MLP neurons of a small language model. Each row is named by its layer, matrix (down: output weights) and neuron, and shows model dimensions 112-175. Each number is 200 + 20 x the weight over its row's rms, rounded and kept within 0 to 999. A neuron's up and down rows have the sign that makes its largest values positive.
After each neuron's rows, "fires before" lists the tokens most often just after its 100 highest values on Wikipedia text that the model never trained on.

L8.down605,201,196,175,208,192,178,185,196,205,215,179,220,212,178,178,202,175,165,204,195,207,202,186,174,221,201,209,165,177,191,216,213,196,220,189,191,218,177,201,148,196,226,185,161,196,202,220,230,214,227,177,208,176,141,206,221,208,207,198,186,201,202,200,248
fires before: "=", "\n\n"

L7.down299,196,244,196,163,193,186,182,160,203,223,210,177,209,206,185,183,205,213,184,193,197,206,206,207,194,199,183,276,211,227,208,190,218,185,186,216,195,152,201,235,190,201,202,196,176,199,230,191,227,194,191,171,197,165,184,203,185,220,188,191,186,195,215,207
fires before: " |", "50"

L3.down677,176,201,193,200,222,209,207,199,199,210,200,213,211,222,207,174,189,190,209,250,217,211,202,198,185,174,212,198,219,167,239,201,194,215,183,179,205,195,199,171,192,189,198,202,206,252,203,207,183,230,176,208,222,213,217,210,195,181,181,222,228,202,192,171
fires before: " |", " medal", ":", " of", " by"

L8.down688,185,202,150,199,193,213,181,170,201,188,205,168,190,216,236,203,222,203,227,219,173,197,197,219,199,189,204,215,218,205,221,181,227,206,224,186,164,161,224,199,198,207,198,198,184,191,219,199,216,212,184,210,201,201,196,192,227,176,194,206,174,177,156,193
fires before: ",", ".", " |", " -"

L3.down281,204,181,191,200,180,188,202,174,214,196,198,218,190,193,200,170,180,185,199,210,208,196,198,200,209,181,208,224,194,237,177,175,169,218,188,181,188,172,195,200,208,183,180,190,176,210,203,184,200,168,169,184,212,206,231,192,196,161,188,143,224,198,165,204
fires before: " |", "′", " m", ".", "″", "ive"

L8.down660,200,201,180,238,160,201,202,178,200,224,195,171,198,198,211,192,204,205,177,195,196,233,184,212,231,199,210,239,188,170,185,202,216,219,198,201,176,186,226,201,190,182,198,229,193,210,214,222,178,221,190,197,227,206,176,227,217,191,198,185,200,257,197,211
fires before: "-"

L5.down45,207,173,217,183,174,171,220,192,235,212,204,192,187,194,193,200,188,182,170,185,226,211,181,230,196,138,207,190,217,173,201,194,199,198,162,241,205,183,196,217,179,181,242,180,203,233,227,206,206,178,201,185,214,224,212,224,189,200,203,171,187,164,206,188
fires before: " |", " p"

L3.down378,177,187,194,231,175,193,234,190,202,199,199,206,166,209,234,180,212,198,207,183,182,206,161,205,179,196,200,214,169,195,198,182,196,192,210,230,194,208,233,236,216,201,177,183,194,207,223,193,206,194,179,190,228,204,178,195,206,185,218,203,219,196,230,179
fires before: " |", ";"

L5.down140,194,199,169,199,203,191,177,226,231,191,207,204,188,206,189,178,209,238,200,233,191,212,206,213,207,220,200,218,231,190,182,163,197,204,212,206,195,205,212,179,187,212,186,198,169,207,202,171,165,201,201,175,194,191,177,216,201,200,213,202,187,203,198,168
fires before: " |", " the", " was", " were"

L3.down67,220,203,218,191,207,205,196,204,197,212,203,193,161,226,189,235,204,226,208,242,201,169,185,236,183,186,177,180,220,189,174,243,196,213,199,193,199,196,206,212,192,229,208,223,209,210,197,198,182,184,206,169,196,233,197,219,195,170,184,188,177,173,216,169
fires before: " |", ",", ".", "\n"

L4.down611,208,177,211,200,173,199,213,224,189,198,211,178,190,182,209,217,191,205,233,215,209,174,182,202,196,192,226,214,213,203,209,230,176,206,215,230,173,203,192,222,214,187,229,175,176,209,172,198,210,188,196,230,173,197,208,173,223,164,186,185,199,196,192,229
fires before: ".", ",", " was", " and"

L5.down112,219,188,203,218,186,206,227,186,205,184,183,206,218,215,209,217,207,210,180,181,189,202,202,214,206,215,205,184,187,177,166,222,178,209,200,174,219,231,200,187,182,189,185,201,199,234,182,195,211,216,180,165,215,162,226,164,202,217,236,226,183,201,223,196
fires before: "=", " |", "  ", "\n\n"

L5.down31,210,188,172,231,209,178,213,205,215,210,223,215,202,193,236,163,164,193,190,175,182,223,219,206,166,205,224,200,176,189,138,214,221,213,198,197,216,217,185,184,224,206,221,224,181,198,242,193,223,179,206,216,198,208,198,229,225,210,221,196,175,194,211,205
fires before: ";", ")", ".", "0", " ft"

L3.down472,220,202,208,201,177,189,238,214,230,216,176,200,220,205,172,214,202,164,214,206,195,188,180,199,177,197,211,244,191,188,210,201,182,193,202,207,174,199,148,148,186,211,217,193,177,256,239,227,202,206,219,228,244,207,205,201,210,203,211,191,193,208,206,183
fires before: "\n\n", " as", " known", " be", " place", " in"

L8.down514,248,194,204,253,202,230,232,184,199,177,174,183,225,221,229,190,162,213,162,207,213,207,196,190,220,217,214,172,209,197,233,224,190,200,200,168,227,209,199,224,234,184,169,199,187,196,204,222,204,230,202,201,218,234,204,205,206,186,217,197,245,222,172,200
fires before: " |", " of", "s"

L8.down406,223,197,189,199,169,192,217,204,200,217,232,182,196,197,212,209,218,205,188,178,253,237,187,210,176,198,200,220,186,221,190,211,237,191,203,179,200,171,218,219,206,224,213,153,162,196,186,234,189,222,216,200,203,189,181,195,192,201,197,229,190,186,228,186
fires before: "=", "\n", "\n\n"

L4.down524,244,187,183,190,172,194,200,213,187,208,189,198,188,205,202,167,213,192,197,225,224,184,185,209,216,225,176,211,147,226,247,201,153,189,170,219,204,196,230,228,207,177,220,233,224,225,190,199,192,181,183,207,208,180,201,187,202,189,208,205,171,188,185,199
fires before: "\n\n", " a", " Roc", " was", " is", " an"

L5.down358,215,186,219,197,207,201,223,218,198,233,185,207,165,204,176,210,167,213,198,204,200,210,156,207,217,230,222,213,166,199,222,190,209,203,229,207,213,201,207,192,199,183,216,217,180,211,223,214,173,212,171,158,182,169,185,155,169,181,194,192,152,211,170,208
fires before: " |", " /", "\n", ";", ".", "8"

L5.down278,212,221,191,206,150,202,210,196,200,200,194,180,179,223,199,184,201,169,178,209,169,173,189,184,196,241,192,185,201,245,238,223,192,176,173,183,213,204,235,180,190,196,198,184,199,189,188,193,200,201,182,214,157,232,205,173,173,163,207,183,211,199,207,210
fires before: " |", "–"

L8.down702,257,176,190,197,199,210,186,143,187,206,208,196,195,195,181,204,205,213,233,167,206,202,198,221,165,173,205,176,143,177,243,212,181,206,175,181,231,198,211,195,195,192,181,164,206,177,262,214,191,216,198,181,160,218,197,197,175,190,200,170,190,201,194,211
fires before: "=", "di", "\n"

L5.down703,193,190,198,175,217,216,218,190,232,177,199,207,217,226,213,218,212,191,202,236,209,187,228,238,207,194,234,228,200,200,220,186,253,228,193,223,168,191,230,196,204,187,179,176,193,242,185,159,191,186,180,182,205,193,217,202,205,178,182,203,219,193,202,200
fires before: ":", " |", "–"

L4.down491,203,184,184,237,195,192,210,174,199,185,251,177,210,190,197,177,180,187,239,181,209,211,185,207,195,222,190,216,183,183,183,210,192,179,171,182,226,202,197,222,205,194,220,220,198,207,230,195,169,234,196,221,208,199,179,229,201,197,202,223,201,156,223,200
fires before: " |", "%", "."

L8.down82,200,172,186,225,248,202,223,184,203,164,175,180,215,199,248,201,201,206,203,205,180,208,198,249,216,195,194,173,186,230,210,242,194,254,205,174,219,208,193,169,222,185,166,181,217,225,204,189,187,232,228,211,180,189,156,189,203,197,199,211,219,219,159,215
fires before: " |", "-", "\n", " 2"

L8.down505,154,192,198,202,175,200,197,222,177,214,215,187,197,172,186,170,203,200,200,174,246,193,189,176,216,198,226,191,220,161,204,143,181,181,186,213,186,196,221,185,186,220,184,176,184,177,183,206,210,200,212,212,205,226,175,208,183,195,142,167,230,240,200,246
fires before: "-"

L3.down640,205,212,194,204,191,162,195,216,186,206,221,222,185,200,177,193,185,213,228,211,173,202,186,187,168,202,187,195,163,215,175,194,201,202,171,216,194,191,197,193,193,181,195,181,205,180,220,190,161,199,186,236,193,220,179,208,198,184,208,198,185,196,211,212
fires before: ".", ",", " |", " to", "s", " and"

L5.down242,202,209,190,183,165,203,216,199,175,186,186,183,216,200,195,214,200,172,211,211,202,224,215,193,195,225,211,198,213,188,180,204,223,197,206,201,209,206,209,231,233,223,205,208,157,187,99,212,188,224,193,188,220,203,189,217,202,215,222,182,183,211,181,216
fires before: ","

L4.down648,216,217,209,176,212,170,252,201,211,201,240,213,207,209,196,183,194,216,166,208,217,184,192,215,223,179,186,200,219,200,244,168,208,215,213,185,194,248,173,156,201,187,209,163,201,233,209,210,194,218,187,173,153,240,204,201,224,208,202,205,169,192,220,209
fires before: " of", ":"

L8.down470,231,182,212,216,206,228,227,180,231,221,195,192,212,187,189,222,181,220,234,214,174,190,199,183,195,218,216,220,141,204,206,226,198,214,195,189,179,181,191,207,196,193,172,179,202,167,203,198,185,216,193,198,183,214,216,189,217,157,189,212,162,223,214,189
fires before: "=", "S", ":", "History"

L7.down654,206,208,195,223,119,221,200,202,165,184,210,202,202,187,192,192,198,236,178,205,179,176,177,223,208,183,200,180,174,180,183,201,210,217,216,191,221,187,181,214,193,175,219,227,199,194,141,171,212,202,233,208,185,197,140,195,180,205,195,214,226,213,198,199
fires before: " to", " in", " by", " on", " as"

L7.down162,224,212,217,189,169,212,209,197,180,190,194,167,214,151,200,238,199,228,212,216,163,208,196,236,190,194,182,193,206,192,195,237,181,192,201,204,239,197,201,171,219,223,219,197,186,222,205,211,180,207,229,194,214,222,229,167,197,231,195,230,211,229,217,199
fires before: "=", "\n\n", " Academy"

L7.down675,187,182,199,215,212,194,202,192,184,187,203,204,182,229,179,199,179,200,198,219,201,246,221,204,188,170,243,201,233,190,167,175,207,214,215,205,193,226,186,144,182,207,223,217,225,200,203,202,233,206,218,195,185,215,224,231,188,187,218,201,198,194,177,201
fires before: " |", ":", " of", ";", "s"

L3.down696,146,232,195,219,171,242,216,208,202,175,203,212,213,210,159,216,184,194,180,194,189,211,196,200,207,183,219,221,204,186,209,168,189,200,192,216,222,153,215,197,195,202,191,159,192,198,204,229,191,216,198,205,185,223,175,165,201,216,184,213,182,214,146,187
fires before: " by", "ed", " in", " to", " as", ")"

L8.down658,194,172,199,192,212,204,209,189,193,193,215,194,173,195,180,203,199,188,206,170,188,180,200,187,244,181,215,217,218,194,200,161,194,188,215,220,183,197,160,159,199,197,231,216,201,236,176,226,185,212,169,210,234,196,218,214,191,228,194,231,179,220,195,222
fires before: ",", ".", " he", "och"

L5.down415,191,223,196,165,221,207,169,215,206,165,196,184,200,180,192,208,186,227,196,182,187,218,212,206,230,213,197,222,212,211,193,216,172,200,229,145,212,185,201,180,158,186,222,200,206,228,222,216,195,213,182,202,228,233,200,175,187,177,155,229,220,194,198,223
fires before: " |", ".", ",", "ories", " Society", " and"

L4.down252,205,219,169,178,196,162,209,205,214,191,184,211,227,221,213,201,177,178,189,221,206,195,198,188,195,244,204,196,217,191,238,227,177,230,158,195,181,239,194,225,179,211,247,196,189,236,208,181,186,173,180,202,212,237,186,214,188,176,185,225,190,183,212,196
fires before: ":", " of", "′", " (", "s"

L4.down456,220,220,210,192,230,259,197,220,182,199,221,203,210,206,205,194,189,193,190,209,204,198,164,201,165,223,158,201,201,221,178,192,172,219,192,177,198,189,192,185,175,189,203,188,213,176,196,186,190,192,210,207,215,195,232,169,205,198,227,178,234,198,160,215
fires before: ";", " (", " /", ")", " |"

L7.down65,203,191,186,206,188,213,210,229,212,200,220,185,196,192,205,241,219,194,205,172,193,203,208,207,213,219,215,218,219,172,221,187,190,216,194,218,210,206,227,186,216,212,189,201,166,242,160,201,201,207,208,202,214,173,189,240,209,186,226,184,185,209,199,210
fires before: " |", ".", "–"

L5.down118,170,205,216,185,187,239,166,214,189,206,183,227,200,195,233,238,228,221,197,192,253,187,177,214,212,196,191,200,194,196,198,185,215,194,159,218,228,209,209,218,196,197,202,198,215,179,201,198,199,242,222,172,242,205,221,191,164,210,206,237,162,185,225,163
fires before: ",", ".", " are", " is", "1"

L7.down109,188,185,166,179,245,199,216,196,170,184,180,209,206,215,173,212,202,204,211,214,176,166,203,208,196,205,205,217,185,206,219,223,221,199,192,179,199,257,237,184,203,218,171,220,188,230,177,192,192,213,180,189,237,230,206,202,180,130,236,171,202,204,191,210
fires before: " |", "N", "°"

L5.down425,210,190,178,210,196,199,216,186,181,169,185,179,216,186,213,154,209,198,203,208,222,204,206,201,206,193,214,200,231,204,218,155,161,219,182,220,174,231,198,192,216,198,204,191,200,178,178,251,206,187,199,224,195,199,168,212,204,217,233,184,227,198,190,210
fires before: " |", "=", " =", "–"

L5.down438,188,193,217,164,225,172,158,206,196,210,184,176,201,200,202,190,194,210,167,229,233,179,196,220,223,229,188,224,162,170,211,207,212,206,159,217,182,188,184,197,237,226,169,245,195,195,206,190,191,167,205,214,235,205,187,224,173,156,192,198,183,214,196,199
fires before: "=", "\n\n"

L5.down248,152,194,209,191,212,214,179,193,234,221,220,207,176,209,194,222,202,219,197,209,201,183,206,174,204,210,196,205,202,187,214,205,187,159,206,228,196,192,221,239,182,195,229,226,211,211,222,186,206,189,223,196,205,203,201,205,211,189,183,202,197,214,191,210
fires before: " |", "-"

L3.down574,191,196,172,215,178,197,193,178,175,197,181,231,186,179,187,188,197,223,190,177,204,190,195,193,209,180,203,174,205,193,200,204,188,214,199,215,217,184,185,195,201,201,175,210,228,204,220,212,207,198,186,192,185,192,204,208,191,198,191,215,201,151,205,167
fires before: "=", "\n\n"

L5.down2,192,196,213,208,178,212,206,195,154,188,243,223,170,234,215,219,176,199,195,195,204,193,176,173,221,219,218,238,187,188,188,189,229,211,178,183,179,176,188,189,205,194,165,207,202,199,180,214,211,175,233,192,190,185,218,229,224,241,176,173,192,204,173,180
fires before: " |", " .", " a", " —"

L3.down487,228,200,228,194,205,211,184,211,213,201,234,201,211,197,198,203,221,216,222,167,208,194,201,226,163,228,199,179,231,194,227,231,197,194,189,214,185,159,172,180,210,227,187,201,188,217,185,222,208,195,192,206,233,194,174,178,183,211,200,221,204,229,210,238
fires before: ",", ".", ":", "–"

L3.down113,186,175,205,208,193,200,199,206,171,223,189,164,217,201,199,243,193,205,225,234,219,192,168,176,158,184,172,196,209,180,183,179,229,230,184,167,228,199,200,176,206,170,191,214,190,202,194,179,195,193,179,207,166,197,225,192,196,190,190,205,212,216,174,188
fires before: ",", " |", "\n", " ("

L5.down14,197,180,204,215,234,224,183,207,234,146,196,212,217,191,191,188,170,226,189,239,199,219,194,197,238,202,215,181,185,216,167,187,203,221,197,215,190,200,250,193,187,227,218,225,194,181,189,203,194,196,196,185,172,214,191,180,209,167,195,197,176,217,194,212
fires before: ",", ".", ")", " and"

L5.down168,162,213,173,230,218,186,187,151,176,209,205,231,198,213,205,235,245,250,189,198,200,212,223,243,210,195,194,219,159,191,226,203,214,197,219,220,243,211,233,201,197,205,202,228,190,237,260,166,170,211,190,163,219,198,210,186,180,196,224,175,207,214,193,207
fires before: " |", ",", ".", "–", " /"

L4.down387,183,191,195,187,218,190,205,170,207,195,202,182,178,196,211,230,166,221,229,231,178,218,209,172,189,223,225,202,189,200,165,194,228,183,214,231,231,187,160,223,208,198,193,213,211,210,209,205,172,224,222,204,186,201,187,193,175,189,209,204,219,204,183,222
fires before: " |", "%", " m"

L8.down60,192,228,205,194,201,205,203,190,208,201,230,156,220,226,203,221,206,170,205,210,203,222,215,198,202,196,196,199,213,210,189,208,165,199,187,183,143,247,207,190,218,189,187,184,190,164,183,178,207,184,218,233,204,182,192,209,209,219,199,174,208,176,197,172
fires before: " a", " an", " |", "an", " the", "ort"

L5.down182,222,198,179,193,207,196,182,184,199,209,219,189,201,204,219,199,252,229,179,207,211,170,194,191,247,216,182,224,171,218,215,198,213,187,165,232,162,239,199,218,196,191,188,194,194,199,178,199,191,188,202,207,203,220,243,172,191,221,181,188,166,204,220,194
fires before: " |", ".", ")", ":"

L8.down293,218,159,202,229,201,217,215,192,183,195,193,208,164,169,215,194,181,194,179,189,216,212,195,196,198,216,193,198,189,186,237,245,283,241,176,209,196,174,206,191,198,235,193,231,202,213,232,204,183,189,212,175,177,184,215,200,214,193,241,234,207,190,183,211
fires before: "-", ".", " of", "–", " /"

L8.down289,159,243,215,198,164,169,217,187,208,215,199,211,204,210,201,189,193,218,173,205,215,213,218,215,180,192,191,184,209,215,170,209,198,179,176,214,197,210,195,196,199,178,205,226,235,166,242,192,195,186,214,189,211,176,220,215,161,211,219,185,185,156,189,196
fires before: "\n", "\n\n", ",", ";", "per"

L8.down604,164,202,207,196,196,221,193,186,203,204,206,178,190,209,173,200,208,219,232,223,198,208,185,208,172,184,213,183,173,216,185,254,181,212,188,198,187,209,220,217,205,194,217,190,216,216,231,194,193,211,208,185,201,194,196,180,201,223,213,200,170,220,193,192
fires before: "\n", "  ", " +", " 0"

L4.down686,197,179,183,200,197,165,213,243,192,190,183,176,184,229,207,196,213,207,230,238,201,184,173,166,198,219,166,196,163,169,192,213,161,201,193,204,164,213,216,214,183,221,171,230,200,207,171,219,215,197,206,198,268,198,163,169,220,189,175,203,200,234,218,227
fires before: " |", ";"

L3.down186,196,213,194,153,185,204,205,186,209,188,193,254,177,211,210,191,202,199,227,209,212,201,206,243,219,219,175,195,190,184,188,189,205,244,184,229,185,217,226,178,217,216,190,232,198,191,241,174,209,215,180,166,194,222,196,223,205,198,187,187,202,206,175,193
fires before: " |", ","

L3.down333,190,220,209,209,193,194,196,163,179,213,193,188,182,208,196,215,186,233,215,198,214,167,201,195,233,193,187,204,207,185,200,201,196,215,163,179,228,194,219,201,187,214,212,174,212,191,217,164,220,204,219,201,163,202,223,226,200,190,181,202,174,208,200,183
fires before: "="

L5.down404,185,240,204,183,187,184,220,206,223,192,227,183,204,217,187,188,194,242,198,207,193,211,205,180,225,202,192,188,203,214,220,236,210,210,175,215,145,234,206,198,202,229,186,187,231,189,179,210,173,202,184,181,160,232,189,236,178,220,180,202,191,210,188,217
fires before: " —", "  ", "\n", " 0", " .", " 2"

L5.down195,168,199,193,189,243,206,209,195,203,238,230,184,207,188,200,185,226,216,224,241,202,198,166,220,224,222,211,210,173,229,214,225,193,168,223,207,228,193,233,236,205,180,215,216,220,193,179,189,207,206,182,196,213,199,191,198,192,184,173,192,197,164,209,182
fires before: " |", ")", " 0", " —", "."

L3.down6,245,193,196,191,165,188,205,189,250,210,217,224,162,156,181,189,233,166,203,191,211,195,234,195,165,198,232,218,205,215,193,192,196,179,183,205,222,218,187,189,177,198,248,198,202,219,244,204,184,168,215,194,198,223,189,220,212,173,204,185,210,201,194,216
fires before: " |", ".", " /", ")", " ("

L4.down567,202,145,183,202,175,192,171,187,178,231,203,203,200,221,222,176,206,216,198,214,203,191,161,237,224,188,186,208,199,200,155,196,188,224,210,225,207,245,222,215,200,186,177,190,213,263,185,182,186,200,235,190,225,202,208,220,172,214,214,203,224,229,221,193
fires before: " |", ",", ".", "–", " and", " to"

L3.down148,180,197,182,218,193,185,220,167,196,154,186,213,173,215,209,199,137,222,177,225,177,207,165,168,203,158,192,176,167,175,195,185,199,197,199,226,211,202,200,189,212,200,207,195,214,238,192,205,208,196,188,225,204,220,218,202,185,193,204,174,191,230,228,216
fires before: ",", ".", ";", " he"

L3.down205,218,215,186,217,195,211,218,224,186,194,196,204,226,217,209,236,213,196,185,232,192,232,195,173,185,187,210,229,194,189,188,206,217,225,190,175,230,243,199,205,190,201,233,186,188,205,204,167,203,232,188,222,200,205,207,184,185,198,203,209,171,207,191,187
fires before: " |", " m", " (", "0", "."

L7.down606,199,171,199,219,222,192,191,174,198,218,204,202,174,165,217,195,202,201,252,197,185,216,241,187,193,203,212,163,210,175,189,183,241,208,181,201,198,190,179,191,205,251,218,183,227,227,232,186,188,196,209,202,198,179,216,213,247,199,179,192,193,178,175,214
fires before: "s"

L3.down88,215,193,219,158,205,242,208,176,220,204,193,201,173,186,203,161,197,212,209,215,225,204,189,186,188,216,204,189,176,197,182,186,180,217,188,200,184,184,182,206,206,227,176,199,227,205,230,186,160,174,214,206,180,230,187,214,210,217,216,203,217,196,200,199
fires before: ",", " |", " Blues", "1"

L7.down280,189,250,179,172,237,228,206,202,192,139,212,227,185,193,216,218,198,171,213,184,181,193,204,241,230,231,202,182,206,218,163,164,195,178,198,177,185,167,211,193,149,223,203,199,193,215,206,196,189,209,203,210,188,174,209,190,208,175,222,207,192,214,189,190
fires before: ",", " the", " he"

L4.down134,201,173,211,165,169,199,205,212,236,204,221,181,210,200,212,250,252,208,196,193,206,216,171,206,195,175,197,209,227,209,187,196,204,215,178,198,160,184,193,232,199,179,184,203,206,197,198,191,214,178,198,193,183,189,173,198,180,191,196,195,174,212,201,219
fires before: " |", "="

L5.down126,188,193,222,213,176,241,197,211,219,182,201,187,191,193,193,181,225,184,172,214,163,171,179,221,204,217,187,184,199,205,189,209,191,246,185,180,188,207,183,191,193,185,151,209,232,199,164,228,215,177,189,223,181,209,201,206,217,214,194,161,229,223,192,226
fires before: "=", "–"

L5.down247,196,207,170,214,220,172,197,186,206,191,195,221,193,221,194,218,192,194,207,181,200,216,197,213,208,201,211,227,174,203,207,195,204,248,215,203,191,200,176,171,192,184,188,198,217,230,198,224,223,217,190,193,183,212,238,214,177,236,203,193,180,191,210,208
fires before: "s", "\n\n"

L8.down5,210,177,212,152,191,230,187,171,218,181,211,182,203,188,227,254,164,218,180,175,218,230,186,197,129,223,215,183,186,179,204,228,207,179,193,187,238,191,165,174,193,172,218,178,233,212,211,194,209,203,193,191,196,166,240,191,182,204,176,217,191,214,189,184
fires before: "=", "\n", "\n\n"

L5.down385,174,172,210,209,190,212,191,203,191,173,260,169,233,187,194,185,176,176,200,191,213,203,211,197,234,211,184,202,202,213,207,190,212,204,188,184,227,189,251,173,186,208,205,180,204,156,206,217,206,203,176,212,205,210,177,190,190,183,211,211,197,200,227,165
fires before: " |", ".", " of"

L5.down81,208,215,204,173,201,191,246,164,195,220,206,177,237,234,212,218,192,196,225,177,174,211,219,218,186,211,202,178,183,230,197,200,227,163,206,180,187,188,205,195,199,191,173,214,224,193,210,204,176,186,205,248,190,228,208,247,161,210,176,186,210,222,203,176
fires before: ")", " |", ".", "–", ","

L7.down423,223,197,233,213,155,203,212,237,215,211,207,204,216,191,194,227,196,181,168,186,209,193,229,173,187,209,212,203,166,248,238,197,210,203,148,206,214,208,213,200,145,202,168,188,195,178,190,213,216,190,184,208,205,177,187,177,243,198,203,175,196,236,218,197
fires before: "  ", " —", " 0", "\n", " 1", " |"

L7.down649,209,217,193,223,234,190,194,225,200,169,216,204,213,200,196,197,175,212,173,188,207,197,193,200,227,229,232,188,218,154,186,196,160,190,194,179,197,193,204,175,213,200,185,196,214,174,210,203,198,199,169,183,217,191,229,193,192,198,195,171,210,189,217,214
fires before: "s", "t"

L7.down608,215,205,168,223,199,171,218,203,202,165,205,181,207,203,192,183,222,180,195,227,199,230,179,195,214,204,202,193,202,190,194,204,211,224,198,173,158,203,206,205,185,228,190,177,207,197,180,205,175,212,204,215,209,196,240,195,194,207,209,186,229,182,186,207
fires before: " a", " the", " an"

L7.down285,213,252,201,203,207,179,232,231,246,226,202,214,206,221,188,195,199,192,198,220,192,209,209,183,194,200,213,251,199,200,168,198,187,199,215,149,183,205,186,230,182,173,186,221,174,190,150,210,201,177,189,166,189,190,215,208,202,195,209,193,168,197,218,220
fires before: ",", " he", " the"

L8.down648,157,244,211,218,203,209,210,207,209,216,204,204,226,183,184,221,182,172,151,196,181,186,198,173,257,228,210,203,206,202,215,164,200,214,205,171,183,176,216,241,160,180,229,244,198,164,203,199,179,195,195,209,246,189,194,168,202,208,227,198,188,224,182,208
fires before: "|", " Rat", " Star", "t"

L5.down295,191,188,193,201,152,202,187,177,193,182,185,214,237,168,198,225,183,177,168,214,193,211,186,208,216,188,219,188,227,169,222,230,197,243,209,236,188,211,178,205,218,213,183,221,207,170,183,186,205,210,221,204,202,186,204,197,209,234,221,238,205,205,166,197
fires before: "-", "–", " English", " ("

L7.down293,208,211,195,196,207,215,218,189,240,209,135,221,210,228,240,215,213,200,198,177,202,243,181,183,171,188,183,229,226,203,185,199,199,212,195,193,212,171,226,191,204,183,190,196,199,228,195,208,190,189,183,184,196,214,214,165,187,198,189,208,215,206,170,209
fires before: ",", "=", " |", ".", "'"

L3.down428,232,202,179,205,156,196,219,186,221,218,205,196,170,202,179,178,228,218,211,174,196,193,195,249,205,196,199,253,224,236,193,220,204,209,177,179,210,210,173,234,168,241,188,198,198,200,178,190,232,213,193,209,183,187,157,198,217,201,202,149,176,203,180,203
fires before: ",", ".", " and"